Weights of a small GPT-style language model, trained from scratch on English Wikipedia.
Size: width 512, MLP 512 SwiGLU, vocabulary 50257.
Architecture: rotary positions, biases, tied embeddings.
MLP neurons of a small language model. Each row is named by its layer, matrix (gate and up: input weights) and neuron, and shows model dimensions 405-500. Each number is 128 + 24 x the weight over its row's rms, rounded and kept within 0 to 255. Numbers have three digits each. A neuron's up and down rows have the sign that makes its largest values positive.
A block is one neuron, or neurons of one layer that tend to fire together. After each block is what it responds to, as a language model described it from the Wikipedia text at the highest values.

L3.gate305:145161136102107138111132117169167159128096145116126142129138129130117155134131140154116132125148075122111161107196143120137117095144125038136156125137104130140090123148123110099146148098131085129148142140128139123151066099146155116131086129132126169147137105143125117123153136148131153133
L3.up305:155129116138114088153118125156120122100097104077105113120141150118156152156127177146137141136159097116159138139097121102118143192091112123132152102079072075100124143183152159121119133135160070075146155158078129072126091105128137109160125177137142128093160119137122134152126143149162078125
L3.gate329:145113110141107123162120101118144147147167137146134082087135138166142169161141135146105117140120124102149113096120138137151128102153122118162120149132132116153145152153102119135140063133108177101132141151094130103097090092133169154117130118157108083090140140122091113148097128099139140125
L3.up329:168079122117087143100134174112123113052145115144121128092133124181180115124126151110145088131116172138128136135149143136139126121126079117128102152146132098163094166141091168103124105119113096145147122173128099099147164119147114099117129134127128096117172149145128116151105109151163103172
L3.gate441:111121163104155158157129124140108087105141087159095129110160144161149100136153157126111147111113117115111118115164095118115141090162150073168108165109135152173126121146108111120123101190159116131134107111102105121115125088159139114070136147136139119101163159107105155138090124118132106156
L3.up441:139102133154142142187137146138118113083124088125106138165121151197147107139096175128135171153085137101126138147100147097131130158168119116164122142150118105128095141192147086131096101208115114137106143138149117133156128142137137117134087136120143094147171145163095160165079172137158099126
L3.gate479:142119120114119096114086140146135132136145118103138084127129109162156181143125126147130127105168123151095136102166119117109099132106129079137084102095163148116095155115123165135107113128151151140128147116109101092092132068146153113114175084132110114134100112115153127145125124148108133131
L3.up479:139117108123122159145114177137128161148123103150137134133117112130152135138128123120110159115166164143112113147129152071149102115097142099159123083166152140135132131166121139131096162104147152111149127062096128155086126083137161117157110105126107136151134159122137117112118126153141107125
Responds to: Main verbs after subjects

L3.gate163:139115159113124149134117129110170100144138134119129113159106127107159148197131116103175150090101150112100164075090174160116140127144099146123095125147126117137130128095122123125149135109106130117171158167117128102162145162095155120159127130138126113098139092105131109167135120174128107123
L3.up163:159126131112107139116126123092189113152114137095127138097103170114117105188120129121137090110128112106102121154103125163116136120165171138128149159125106137142141071111123074103144144117140139116145130128120117114095135136112166127083104173078110151127118145113105106123096154143120117134
L3.gate164:051128156132161098132088116078145163155134184101138100067138120084084121126108098115123100136088150106111109108119159099112110114125101172103151150090115075102155102087116130097122138134085172064131138080133120089116144148099178171128161169135115138124144123122096119082131123113076126126
L3.up164:075156137144109085143130072126112152137141163148112096128094166144116143113113135130136097136133145120136147105147142154155139099128132096150131109108154146143134090107119145116120118105136125131123138109139131158112107127124109140132089141124077168177111112148139084103149130097129143142
L3.gate241:159121101124122138112108140115112115118139128134134106084154159118139154132136146106099141097148081137145092136118113134135178136174078180122103135107157112134135132129097116155081149102127089141110147110120118117139135131053126155129150137145106108128165079101139114071169107121099144126
L3.up241:110152088072111156117125170122143107114143136157134113128107135115110106117118103119109137146140135121108123135144120146091114111142115126119136137142095136135113148141168131114148139116123145138109123161112121139136172136131125118149116112164100129160108133155111118111163115141080111126
L3.gate341:121097110154117097081125155129155135134154161134134106141110110136101128115121137166132121148128186122156102123115181118100147124151085156146139143118086138141092128134136127121127128139145127125130110124156111097151101130137089128127121182164117102152126142114122106133158157147131123151
L3.up341:116117122127117127135128158119101157125113130113118143104132132132156142136138167111146092096113163125106090144150187142167134129157112098131077112111072099099123086086125133157102110107161117139116117124182111124100092134115125090142162126142139128141165129115136113175123157136124119183
Responds to: Word-ending suffix pieces

L4.gate182:185103124126115134159133133124110126105142149140122111100131168184118084137119152112113143136132132108132106141125129108138142088143168124124159162158125116123086151181111114137137073155114162104146119139106082119118129113185153141109142126164128084149152133131132181143094165126141125105
L4.up182:104089131120120144105117087122128141138142119115114118081163128133097144153095113145123130130074090102120114096139113148124118135098124129137112108097112115116102147139116115116144136167168118089114112154152147147105101141140102149117102157132090151141116135148098141123138163125118129147
Responds to: Transitive verb endings

L3.gate300:084158142140167143112102112150166166113124170104120157135091141161148131146116132089150086106129127095114131104131130129083118108108125150122119146138140149140074135195096106142141118132142114157100130178141152151147162140106082102141135166143121137120115093104113118118133095132162167145
L3.up300:132116198127121128120125126137143115117158086136098136128151170139142124127153194102155108101142108153133112129155123095163179153137114101192119148108119186114123101143122111101135094113100157127109123118130103160170104148133116092119167122126147120090125166109113143160126123136178146144
L3.gate301:095166168117101110087084136112114147118168119111127146146133112122128112118146119108161108125123177133117109143131143107121154136140120110163161119133155115169116127153154103147166119139124153118165124120119119105133101124143150130139111124119141139114155093111120136135113104137133137124
L3.up301:150153150107186116131133168137152115141146142122101151154132141134163080151117124144150141165108155124127122097140155161091107141172169125167163150122104135155115133129094118142120114125137157163153137168152104149157173095141155146133131158149137124119069100117142140133114111143067092145
L3.gate323:125133137125144134094114120148143121166141149089149162111112130136151138147157172130150091159112141125083141127137151157073141106085125134145129161140125148200155110118125066091105106170143141114089081117139132105114148136103121133131107097153086148105130126124095136137180105108105107150
L3.up323:137122182138168117115095141129125166125144146115127153115149097132113109176108152083178125117133182105115143143120153161081139132105137107128102161128173125165153135097165101128154129117127171164128147179091157112122105118109119167139106128142101140113130106158124157126142137151106129092
L3.gate376:123100109124138133104116126134121146120131103125126107138153109139140116102163139145123102150132128131106110146141143164120166147092148115132100114138122117189088145104134123107133126142160091165133111137159132136142082171103111112123124146160123132097084107125112138156126146130128134140
L3.up376:176136141133125115121153093082145129110129122162169165131099122094152150144143148117140077174088128128069112141086111126082129136142151118080108152091106125156088107106131132112091125143128124129100124150126142178120141126098144129129154113138133083112115159088106135104119136128139136111
Responds to: Place and route descriptions

L4.gate372:116105090123106118154132142069166088143097111146154141105178126112102123198151083135098151141102106130136137102107102130152152126142116158125128124113122118140116169144128133102121170148156121165133119129117124145093136125131124198133115149151147120123122134137136134155155112167090123141
L4.up372:122119137083133119088108125147115094119079117146133171096108144165168135115129164145155105129111095130134167187128149114136185103130098159075103114133145148158121174115132139119149139157110129121150143123119125075117161100076095124120152131119113153113105116150151167151102144124138114168
Responds to: Plural noun endings

L5.gate5:118103101108145144054082125101096164156136123158124130102101134072139148102116115082100118156126145136131132118151120121096121098155106095070133142176163140124131124138124134108116126161136140150094093126147102129125099143130104116119130143132140114120139108092081111160143131134095127120
L5.up5:126103143141076105130170137096148133127137188141104114118150136100127091118113150138137149085089150110088098098145153144118138106119152101147125181113138146145097165069121084103117142118102126118142112095092122108114087126174114118143121171166129123128148098098118133128157113089108114107
L5.gate98:135181129090061127134140083126143119158121170147153136109157142150122150091114151137167095164144157136141095148180095121084143132137140114126141119118150132117144127087140072083128107112080121132117143140081116121120149087104158108130102149142120137131160109146125169100104119087099119165
L5.up98:152141139118131150125107139120111125155096151140130134130156125098157127143120087083156099134117098124113082132147120114153138131190150093076117169121177118136112144124133120091109136125106130110108133140111130133162100109133111142104129105161120103129129163160103099149134080128149125142
L5.gate182:102105160098092126094116143140066136111125131108123145190164153105173124103144121134111148145094144142114132116143126149105116095117096145116131112141132090120078158119147113088119150105144134137104151100098155110136090145137107127077102137132088135126116102134138116081151102112075126111
L5.up182:121162092135096107126141115156121107093117139128147201122123144124128173129138162137135141123096142089167081150146145131063100125150110175121128094138109113129123106118088136104100109112133164205053108125112136175152127141132122114092090138171171141106129127136117107125104099109083128089
L5.gate204:129109124084114125164137122138133159136104168099152133153109125127099080115161180103134120099118119134088118124084107114110130092132112161088144141103150085101128133144120099153094135090119098150136126126169155109134174132144116083116093120147117132113111131108131161112137133092119125144
L5.up204:111073133137148081092142120069095131126123157100146088137146087092150134141113118112140122103149158107126137117140167135149088124095120134115087118151136136095137161147136137121204171137141159137135090157132152133124116119133115118146142104132104145100143107109093129120187106174094096124
L5.gate213:110114103150152135135121100143150139144156151102151147116140134107160173116071117087110088129074104084133117124099101143136115116156100149153159122123167139174126143130169132135149146099122120119120096137097158092101139163131152111146136182168127143148100154149100153108157106155131107159
L5.up213:153149091188138128101131079149177155135121105135176135117151165139157141067132132119081109106107127152165135148066170136165150149135159140132156138127105146179144115117141152115153122132133095150121126121135190083143132125114116123129122145120138093103135141160124117106165154080127167129
L5.gate269:107177169126158119131116150099068169119109123115123146120132116118125117108097145111123103159075134117116090146126147092098150116141123109116117181121167137202103136120102140135111096140134148116100137097143154128102123140128095135105096135130166139137103127117092128134101146119123100186
L5.up269:108126090112120123107130137126121139146121171157140112171128091135076165166144132104125094154175131091142140120116137132139138128104147125099123171109123090128139125101122130120154149123114155172117158104099116135137152094139132118134087131126130159121127100121168156123122111109126118127
L5.gate310:148108141142151116109087130125121130130170125087118129163105161127140148132098121176086106122114190111136114123137168174120151116147165150109112113145121131121102083102139112116126138131101105162131105122127116131106089160170138123121088168109095132081155126110143106142178146152144140114
L5.up310:131111105145103163141117146139173119150183144105108125120186131164157150134130110145080140097130142132102125131121133147118103177116111168107145172118130090087112109129115130157142069163130150183122112099133165136113104120132136111138149100122128125153121121116141143137114112117102137104
L5.gate330:115110176105121134136096116137114137120171128141122140111088112160146135121112145120145101068092172101107131140127131149142122079155088125155149097149158106121130115127104135135108149156092156123149127121150116131124122172060129130110127115148090121141133108115112105125111095137104149143
L5.up330:152139145096158150124114132128108164131154150127148141076111157126145080089116142168141148155148150141112115126146153106130110139099141122121118149148159130161096106098099092123100139135158155149147167109098150149141177121141116120097076087137122137158104137116103129060150120093098147116
L5.gate342:174126124095083121139124146100145162119169155141108106129130100139130139123085134148142119135136128107116129115145128137141141122171177161079131149106115111145103158088139130120150099129146141124119106104119137095147112132104144169129110123174151152132135124101126125097115160117122105149
L5.up342:159111131158151140107133165126095160096085088122125110153148083133120094112116156152101084124135144106102110115127143121106146149172161089143128138111097127178114161098093125143118099128136091094159118151124094126127152108155129128127110149162108148119158103120111131108138101080132119111
L5.gate381:125141181154108079147122129088094127128134119127134139130133099136135155144149140113133118157157130118142116085119169127094123170079121149142151099101171106124108106149083112154113095104129135150140139135105133134173122113146133123132156163144142140128125125106168111105121133158116168149
L5.up381:129128073138152140088150118118133132122156128114116164127142113181144099164079121147101119070121129096122156140145097103119162111129108144143103150139121160137119113130089099104147153145114130149141119115145118135146080165114111127146084094130091090157135093082136106122102140137086119107
L5.gate395:152130136149142164176154138093140148100100124118137136138122160117155122102106191156142107128109092158113150138133158141134119197131142110106143174167166136162145126141125106128154122118129100126141111103142174093132181124088073107142089116146125135138150165152112124108140134113090130129
L5.up395:128083127099150130158187116142124118157151142138171115105139148124100185103083121114152119131123134175150145141108157125137185145154154125142114083121151125125115122090104145169131123155111104123116103116145141111121148093160140126122130161080102126116106158133164159166162134107164153136
L5.gate398:140121133085143112088098151086134082096123110168167126099111146122121138170178133128155136114095172114062131130146083117089157130133150122145137104134103127130105089109090127110125133146148104102155123110144163168150103134109101111158103152149176116126108126144104104158138078117097112155
L5.up398:137149196108109127081137152109107092084122104089071140155146148103116130121137117151121115111092180145102111165070173170102130122124154091108084119094097110139099067108132114098095130127137103113112102148159170136128112172134158117153098139183126119141111144104131126157150142108133142138
L5.gate427:126150109117124100120145111087098191148096123129160180111140107111153190100118123142114113115108140087129171103162137079128126127109124082124110135110121137169122143137145102123107134120140122098158134093129171137144129130119104098145106151130123140129212129120115147110149140088103093128
L5.up427:094139138141177159125129102115117112101144096113145120179203155097088123135124161158127085118131110128092157126089110133083134133150141146167142108142197138164109104104145087138113125128117146114092098132162127132132107137136113132121114129103118111121159151160141150125132138147120157168
L5.gate433:131135078146073127111103151112115140128133143170173128139149113110135116111107146145150106152109131112115095143152130175108156121149137131154103142114122173191150103108129107158166070152143153118094124104161126114137143167150090142091148130134069134172113121138109129088134107136125103149
L5.up433:110113122123113112101125143085136134089152129134108095150138121140137104147119131121148151156135121129106099124116088130121119150112130195103164121153123146120145103188130111101121136149151123127116091087099147176135144102114154086151124136119159101076166113127095107160094185150177134077
L5.gate485:146160115154113144074140070144080106090140116171153138121123097142154153176137121169132088121119089109115125144114130102147121142145103125146101137122083162114100125105089088130056111092142146112126144119126101129134084113132169116169097100096121133137108116126170112109132140100099116092
L5.up485:123108117151128120140151121104119128089109123121141115138147154120135113133124130150116103145138102149113098134140165078138152140134115125069120148117134137124093142124111121151128140133118151069140133091157093162142096133092130090161092155172146130109143117128111098159176193132128128104
L5.gate499:114143125112137159108140098124104189107131133136145100096150123152133142143134158167089114132085146134102152143128153132129109149133175114106117165130140116115133153125122145168150122094152101113140104149121117074112148102109141196120113162150159125124153136158162105111100107084109137143
L5.up499:129137121126133146123186123112165124108108152108153127108169158108153136153137135138096140133116110110116168113149138119115158172146165120102132155145118139178160155110098110138114112143125100115072108113101122110111099140157129140143089158176140124138104118132129145117146133090099188094
Responds to: Place names in location phrases

L4.gate120:099144140155109103132147123125127163139142158128157134129081112152135139131123174176103096125142105072173154141153126138136142126123123100114132137124126137170133159128095176110162107122119077135128082096102118117126071124128102124128107113150153133075117129194133139131147118097104178160
L4.up120:113159126081150116129120140148123161164105102122141158153143110152180097114088161144137089140087157108075094143161129136158186138124108079106146143148183097111086098107170144119114164129141102133127121137074197144130146145136115123103126135151100149105126124139112152110135173138152108164
Responds to: Place-introducing prepositions

L5.gate18:132191132121170118100143146121139095133116141061140131135116134119143091130149174138132143115138183092147171098117122136118161124153140138202135194153084125110117157111147090116135148147109139103131108129140096125115148100161100123157153130126100161100148100136155121112171124125144085204
L5.up18:126113161163153128123147128159147136167131122090070132167124115168076089111145154101133121090124148116146113116132121120146122103124142123145153139163117092125114117152098116129104155171119122140169160114148107109098169135094185164161145118143135159096184147115121160172159189091154124127
L5.gate83:130101096141156167147144107143116152123111167150135108113143122127108123119114082158112107104136147104154132106117130178118137040136114134139132064083092166122123095189121148107084126109117166124111138134134094091106164093106128137090145125131116132140102122129153122169122072118120158094
L5.up83:118129181105149110176165122128115083141128131127089152133149137115177140155131119130159113066142156171136151119139133101122125144109142127124142156124148098169173133140129088099131119152124086142122078106168101124107149159124165135119103101176146148115145162149131133163154099129117125165
L5.gate131:135090099120107131158101128077129119154158136119135079126139118098079112123164138141142111129119147139156139097099122159132178121157163113102134099127104127158144067122131154145116091166180123155166115121156105140119139140094126140170095100119145158188093154141129132135149089090133174130
L5.up131:135129146119124120157151115090109136111147154117156157091111117100080099154181166131085140138154162151096122105089102139153088109110121138139108132129105123084172122122079150108170125139164142126135099127148113171135116112108139153140115133118160164150101145090159115137072112124139115121
L5.gate157:107138129124113136094128121138109118120087136133126122109096153097141125131132096151109153111133127125160112100169114140115145154151128110154134183156121149150149144148135175122140099120126144136132121173186140114139100144173108138182121106128165137160099114161150139116133132096107107158
L5.up157:135098137112165120124127117153129149122130156150153155102140119086111097113083136147107128093131154132156118080115120160102128139114153138180141115116119103146102142134109163161116107128124155136099115118114094126139122107108083102152112139114138110141124169141090134109068142133168152160
L5.gate245:151126105144099154104152133141160138139124110136137077123106146132136096172180117139112145155152178139114154132126156096135106119139126122137199143126171149113106101109149128132101130119157140150119111118122123101124127144103135118139139113152170088152170160162151133108080134159131115139
L5.up245:158125102096126100101140111109124117128168154090149121136124111146093166131101092107104126109108110147126138131141174137151145171129105121103209055120155126108141183121105087130101133185098134114150136131171111106139152130160100111120097087161125147156124112082121122088130108119140128128
L5.gate302:145138132088083081154149134137098168177131144124107114088114146126135135113110161119136127126133091139143137155118131118129154101144131132110149164118132141120110183161116103105114096144107088156114119110161114105127139107115144129116121135114113118090142166111171118130112110080106148128
L5.up302:107095112108101159128119101155125134140172134129160121144134076133138124136137120087094134159107099114141126156075127123164125094161085123149108160133119098118137120148095140130091046111070120082152107147165126144115137111160139131132147151177095115140143133178175117135132122145108138086
L5.gate307:150146113131150113123156104125121118171162099156148134085091102093119133131142110120128188135134081139109158111115133172141072187127127106139148143124129128110162100103121136137112128111157129161124117093140107135098096140127142126133143135150082154139112175131127120132170104121131157123
L5.up307:139147112135125122142134088097162160111152098162088101156121107090164133094145149136123135119129129112096140134102101095165090163117158088105113128081129129164108064159135111157135127133134150161123139172158139102140099116118133164176135140152154141146151117095105097123140091157145174159
L5.gate347:122112149102156155139142080129124125156149121115099117097064133134160141111105174141136087126155116137138123099134148088158133105153092086138162107158113102108119190127115160146118102151102147116125119122082134116134177133134101101127108139087145160110155167166136113146055115103166126148
L5.up347:159089124068131124144158146090165117119111107128135109112106136125093066135152180099174145147113127130171128131123149129108176199122133116133095167114111111139163140087117122122129150172096092140116108131136100121107119121167156124137113137113140116152116139134111142150132103095099107158
L5.gate348:152075153115129133128131110163117156116158136117136121119118157176120100101141168104120124181111125163174147124125123128130131155128147130180163170165127112130121153166101123139152083162129134093164169125164130135118152108185115160123124179135142105110154138158095113160115099103137110125
L5.up348:157143122139125129126131048124146120168152108127142127110076120166128142153129092139151100144090122097162152107134106179133159111196130096174147127100135110141142147112096139085100134168154125074137127118153154133137088122136139124133133160128158141111169099171093128134117114090116128137
L5.gate355:093129130151135114116147112098134122146115129135110094142157115159153147149124124144109148069130146128124125070175160139134144153174094135156176103132113152099147104146113120115146122142093163096171132164131104158090111120146173123148097141135120102116168124163119088187168115144177129165
L5.up355:106105124077117146122126093118127130140141173074098131138106130133119134146158133141126128174116146133181088134109129134113088136118109137118101136113085127121130112119111135109113084145161112103112120121104075142090147053090163156125147154141134111106148117085084086065093109131130129119
L5.gate356:188081112133104139131116132134118167122117141079135130147131138162139130161132173144111120107136143130159122161116147081124155099123114152140158167155133100170120174147089106137115074142134145185109121117149078122127130097157121137120087116143115119165107153143098149121107159147130148146
L5.up356:128135118160108162161154148126133135131116106155145131108122125123136140113125162148132112080099110113078102135102144121131133103152128121109145162134113137144104167151135098140111113173072108089099125135128118058128112112123143103131117121121127102095187148106167141123122138093145123124
L5.gate371:139124096127085114140118130096100188168184117140101158111104099117160136114110131158089094122142133138123147129153135113108122153129122088133145112159139173140113124164114175157096166131077128126136133080145123134115128126112147157170141155119132135139129132140150117153112178111124132115
L5.up371:149130133161116107119107105155131165107110116102118143121146082148138169144120121142110119154158083107137120149123158139116167106106112109120175097148092111084137131095120135121122123142149128113103112089139107128145122080121141155165115153099169114134135161138145077140152163118113097119
L5.gate401:086167108135112164104136125143096135118109117140126113133106099130137183119118116092124125132110124156123125166153110105118097162140139123102110126098108140143096126135155139124160132113144133144147180115140087139126125113111107157160137099145138122180082102132107055137128113105186125130
L5.up401:131125135178154142111137161133126171134151108148134168125146143145114081128098110118148115096139131143133146146117148122080128160171117145152123125142111120156118100150112122131158159088131154140127133147111097083109110136116119120166144134174118137135151085098116128097118128186132118122
L5.gate463:090133145096120134116140092161178096109161135147153128134114111150124130138122154134144122093105105131185125118111145174127181168173138110127135174084126125120111134134137122163129134128118154130138101120131120118142121126119147127135094114136087085134126148111130138127123126121125154116
L5.up463:109113117148122136110124133110143143088138083117091152081140131125136158142129121130125094120148124143130155117098141138091122144110122127135088133146081139126105147176101132130139110154142176185149114128145112109083146146100108109126138148128156139118159151132188099123132085112129135153
L5.gate480:163153140103178152145137109149095112155104139132121098137135185156113118134132080121113150168128101102173129143141129101145111177139103149145171132099143118104141153134152143084134167152117173109118174150076135124104137105135164095120147128119148144137172161163121111157113112147174106120
L5.up480:104153121136128095105156114094150136042171100140133150180129165138146111100104100126119154081137163073129118129126123137145170117128149114148131134123156163135162143102165118143091095128172161114150132165158164150171086130116075143141140118150131173118141132077137101085129121097108153123
L5.gate497:115155184157101168126146123145137172157152167135141147104113134106085082157159128162116141126166131148089112104133128109104130109107125160126125117151117139090178137078130113109143124107131143094101105124143132155138121114120140121105099152149128110119149095153139082148141122126125136166
L5.up497:121108174107114142125077132113127186119110091091166146104110113162143119152137141097130166128146116119141110091110103123138136133106103090135137149121113119121139100116137120136140152108166152102097131143145146133155163108110154141135136102140109148159137120103116123119110090129133174150
Responds to: Transitive verb endings

L5.gate29:139159113116135116110163152128142148155128132125157119150112113152101132166155149134139105139148101156156123166120142151132182142143119105108141141132096174132116141169147149122133147140127132131163050107100116172180139135139091131136155142118120139106119185138124124159129084129094093122
L5.up29:106111129143145188163116130123133171148118129126145126149177127103100130149131158156125140111135135132152132150143106163202140115099096133115123093068154144130150173126121125103153164163137127173171150112118135134191169133120139138147132143111107122112121116113145132159145069122133125130
L5.gate38:133114145161103111160127125121129126169118161126136137122132132107165133149144096144153103104167127135095160107114144119114116160168091145137150112109139085130130152127137105127127127137094129128134098132130107148127122143141126144109154164138113180152078125109142098149157158148113160124
L5.up38:106116139134109141126124118152119121111169126095148159144132164115101158120165152105144152101105108122158155129129109141134129139121121103152132155075103147158103111147177139142102141133136097138161127102104144156137112121123122151077133149133091179163129139133174148118144130143137106171
L5.gate78:121106149160152104104070144100132136165117173151171132068131144091113099137124102125124125141094111126119104161075144094117162116146113188137110160108106074140117165085105120097125119145083106100149142106154140069108148121101167167122153142092106149126145132139118126115112148128108124107
L5.up78:130098117165144128117086110117131148115173153115145150085138150083117138123145149132124116135098149109157135139128125145141154139089146146177128138094166127132134114105163141104117132174103122124106156138132168124125127123091094149066148137155125180104107121085150115168120150092073099134
L5.gate180:095097122143089157141137138099135167165117139124110121134140125133087075109127084121116107128147144164094095130117131100150131138101095158132104125103127119152122122151145093129192140111105151149118145117109129114069143163095123149138137106116116107125113121150174128115119119088126145134
L5.up180:090090139081185135109164103123175119174098144134151133115100133113156138167157098163139089118115109154107173087121156119115137162152122133130133154068122109150099169138101134146122081133148177141109144088101119130116164165149111106149139128132109136122133123136130134151147138092124158081
L5.gate205:141091156106121141152127102136107124138148061100146136148131137122160142130145126108135169145083157129150121098130149109133164167158116149136133123141159128102145122120115152130127133176144152082119127140118178132133116063116172132104140105101102128118130144081132161127097147097135129101
L5.up205:138136123144115151115132137144118152147151092133129141067091106146173103124153115121114117144123156096160121169156134122117131140162107116117118164135104083143123154099143162149109147148148137165096116090131146119118117117148135158147102089098146132118104129144164128105134137124128094136
L5.gate228:123105147156146125100152105119089122155126102137105095128093130137168125134146094142133161109126127137101107080116140106104146103101124132130131113177114089113152118151115157166084133094114095150118067133144097114108150136118103091130133148137126114154154136091139131133119116125175101138
L5.up228:149141138113171130135139159137149091149149140131142124128128120112169132099114118135117132130155155160124098155109183135098155145133137100123121102128091094122114122129111147143129138134141107115142125106161095107127171127139135081166115138153111169116161093079146110166118110081124100131
L5.gate247:116140157103135130105111143141092121128158146136195100113187085105121143149112133125100133086140111153110135095158160117118126076129187112118132132147114130131134124104162128119117103139152142119118131113140087078129153161115068105146154142144103168148136105110178074078166121122185124109
L5.up247:134090115147155152145133139125113181133111109122139187093123146102120169117140123146104136130135119137146139142124109108121127121120122115109182124148165140102144130087114170113111125144132110151139120155102120099118113097102145128146150153127102130094158110124152102105105138107153095134
L5.gate275:134128131154133112138125131109122152115097198162143114057156162120125111157119125129141087098112094110110089137118123109131151159108108130149122143117086153142144154097121133097158137167129120101113094138145123119106156151099142132077118172142086126123100091111139092137142145155130114122
L5.up275:092134088162119107135119116137154148137130107124151102129135098121140127139149123198133141129067137123154143151104156144125106133113132158146162121122116128163129151086150129113095071160098121144139105122119114106135096113124162144143162124156134120151107140109134128125156104113094112111
L5.gate313:114109130141132141109133105078122086127130136123144114110116102157131114137134148135166134125143139142097047141103169115121135106137101139153129110125123140100090092121132162098148184147123128079135130155130145144120138104134153127119068133113127135124102137124164127109094137120135137132
L5.up313:143141108143115178159108117162113152152135112112133092110117109094154139108103130126116149142127124144154110159163133127114139129134120113151111107164141111089123140135090135141136114129124153145132124125112120116134093131102129135134127095143127150173158135098151135145124100140138126126
L5.gate323:102179098120134140143160122169088117125128104129114162127154158147149119111099148131171124129157144140123151139116156133139149154078117103153111097147151139134096123128150120107151144119169161154113110155132178143107097065143128128113090100074125124146133129132150121134098117149143121154
L5.up323:122074127172107118157159116104124129139144124173145135145108117135140123163155095128141110138100122126123075129139159138186126117148133127117103098110140135135135136067104146101120130093138117114115103112119096145106137090110071106120127156149148131130136127148088144065166143129139127119
L5.gate325:132120132141133108131173149067155096173142139111090125106116107145105142145133106111184089103165095157143133049127137191110138082102111130141112116125090125102135128114121149142121159143151112130139095159135098097162129168137119095128119161112118147103146143175126096133088132108097111120
L5.up325:125156158160119132125137078132130159164113147106153144135118158132176110131128149091091122152091071150106132090152142110131114126159115094129132136140144100124154075147106104129096126152121152140101117097202062091085128176097129159126130137109077132124093102096138120121143143093100124155
L5.gate336:112165097153166117091087148120147119090143144141169145088147161174131164135148113143112119110130140139114120092166131128123110090095124162113128108166104156148135135166138110145142127195125148115102175154138122160101102135152130097091099137130077124131143168092142153125182141090155122144
L5.up336:137143119119142162152098143176118098136110142125151154103127149110151136101133130127130095118084133095158153091150162166127135093155160113118100130127110158123143122124137087119148115123128155140130094104142112105091153150165174128097093148118074169116173124108160142119120127139163091184
L5.gate346:131083099136188147117070149121132132133201120099191129111189104114128150132113145110120137112112158118133118092132128132165134167123113138138112144106141160143099094132163113110141136134136130087123121134123118120125092104159127096109160146141143167104107144090174151120113110109106176108
L5.up346:129155133167140095136110152121154098123144123119118114140144102151140095111161114160124096095112146131118093102143114128097105165132118114168102130113125173152135149093113110163128154156116156163179128101119163127130126148107152091157121155114140157103152115210109128171123154110105106126
L5.gate367:120148150099151116108096124146170098150151084111136124132137159102154126099149120149124108100110141127143130134131120121134134120126103109150151130106113127191169129125149125122135180129145120107107116155146118127074092111130129121119121140140098108147134168111122112154144116129095139069
L5.up367:087118119101154109098143134135157132124142131155147168136121165114163129168083084135082123183102115135127161116132139125133140091123134097153119115109132123121117113120185141154155107148092098105153073091126158134141088113147076147143156159108139142114126166112132126138086147133149186163
L5.gate444:081125140123095128155098125113155173109101146110128163112144049106077110147082141110129103124104098115135115155134111137141138094112145116123126095139133097117159129130102123104106170143127142127118124170098133084133171133126122108137101141136134146119136119155140078053116087113125151184
L5.up444:156135208149119129145131137098122093137124168181159127111138149093096068139153139161109118111131089132114109128127136092117134122103115125105140121121115101090132118113133149116133136157110138104200130103112095150112142120136130151152106080152100108092135153118163138168175176177082079118
L5.gate491:129101098114158124136116159155154130096146100148127117081117149163114078146136131128160100150120123140098152124120114147130124094098164133090116105108157157089180163149105119133120108107164052107186117120093126104113171148082155139092104124175084142115125103110128144192088121120083131118
L5.up491:117135113148107149121076089144143117130144110117165151117094141137144172123159126139153127108131115093142133095104125127097092102146140126130146121106162113169104158081134175099166140147131117142104102139146151119124146138068105142161142146155118127141095115113110123089130108116114138167
Responds to: Generic category nouns